python train.py --hidden_size=192 --tie_word_embeddings=false --parallel_block=true --init_std_qkv=0.0325 --init_std_o=0.00692 --init_std_up=0.0325 --schedule="wsd"
MLP neurons of a small language model. Each row is named by its layer, matrix (down: output weights) and neuron, and shows model dimensions 32-95. Each number is 50 + 12 x the weight over its row's rms, rounded and kept within 0 to 99.
Before each neuron's rows, "fires before" lists the tokens most often just after its 100 highest values on Wikipedia text that the model never trained on.

fires before: "at", "it", "y", "le", "ated", "as"
L6.down201:31 58 43 56 48 44 78 31 29 39 56 67 50 63 31 49 50 28 52 20 48 46 40 56 35 42 25 63 77 57 30 45 69 55 60 51 57 47 44 70 64 48 46 47 49 51 55 58 54 46 40 48 51 55 39 57 45 55 53 76 39 59 51 41

fires before: "o", "it", ".", "id"
L7.down76:42 60 61 57 59 45 52 44 58 52 49 45 59 55 28 45 59 46 47 60 37 43 42 49 76 55 55 67 38 58 39 47 74 48 38 38 48 56 68 49 29 37 61 43 50 58 49 68 44 48 32 60 61 41 55 58 51 69 64 41 28 59 47 34

fires before: "ord", "n", "g", "ip", "r", "o"
L8.down27:59 35 55 49 20 38 54 58 49 53 48 57 54 38 25 36 35 58 83 17 39 40 47 50 38 65 70 48 67 61 58 50 54 62 36 43 49 49 51 64 49 38 39 49 67 48 50 62 53 49 35 58 53 49 53 64 32 51 45 65 52 56 48 60

fires before: "m", "t", "ound", "ch", "v"
L7.down365:53 52 48 55 64 26 45 62 62 29 50 63 47 47 63 61 46 57 36 46 56 45 49 56 43 53 49 66 37 52 54 40 52 45 47 74 66 52 47 43 62 63 43 54 39 54 36 43 58 31 56 43 47 69 38 61 34 57 41 34 61 50 44 55

fires before: "on", "or", "ra", "u", "ip", "ent"
L8.down273:39 45 62 56 36 50 45 86 71 46 52 54 18 25 49 54 49 81 34 50 47 46 63 59 55 63 44 46 40 57 55 37 33 33 62 49 54 52 48 37 53 51 59 48 52 53 38 46 52 61 32 54 33 69 36 53 33 64 44 44 40 50 63 40

fires before: "ember", "f", "ro", "t", "i", "en"
L7.down228:77 57 35 34 46 55 48 28 54 20 42 52 35 53 66 53 66 55 62 67 36 32 58 68 81 50 50 68 39 57 37 30 65 46 23 63 54 42 49 80 52 50 44 54 49 32 46 60 61 63 71 53 73 32 49 63 27 46 42 50 29 38 55 43

fires before: "ld", "t", "s", "at", "ated"
L5.down358:62 45 26 46 48 37 44 62 52 70 49 42 56 66 58 56 45 31 48 59 35 72 56 57 49 39 52 48 51 45 48 49 48 66 61 46 56 63 46 51 54 37 74 58 56 38 49 60 62 58 52 44 44 50 34 43 47 62 56 25 46 66 54 46

fires before: "iv", "it", "ity", "ation", "ro", "id"
L8.down298:61 42 44 53 27 43 42 58 65 50 54 43 41 59 29 27 35 52 51 78 41 73 37 62 62 30 54 68 57 57 34 46 45 65 63 55 77 31 63 48 57 58 34 57 40 37 62 45 58 74 26 51 44 30 32 47 71 41 32 47 49 77 58 49

fires before: "\n", "o", "u"
L7.down118:62 53 58 43 38 51 41 36 51 52 28 48 61 38 57 44 55 64 63 42 54 41 50 43 68 77 31 58 41 28 48 49 59 38 64 57 41 56 42 40 49 52 55 56 67 77 53 43 52 40 45 68 41 61 57 65 64 46 79 57 62 34 63 63

fires before: "am", "m", "v", "le", "d", "x"
L5.down148:47 57 44 61 36 32 31 49 64 45 37 52 56 53 50 28 34 85 42 53 53 39 48 51 47 36 54 50 44 59 40 41 61 20 44 49 51 59 53 55 55 55 59 45 77 47 58 27 58 34 45 54 54 46 58 56 24 61 59 34 41 47 62 35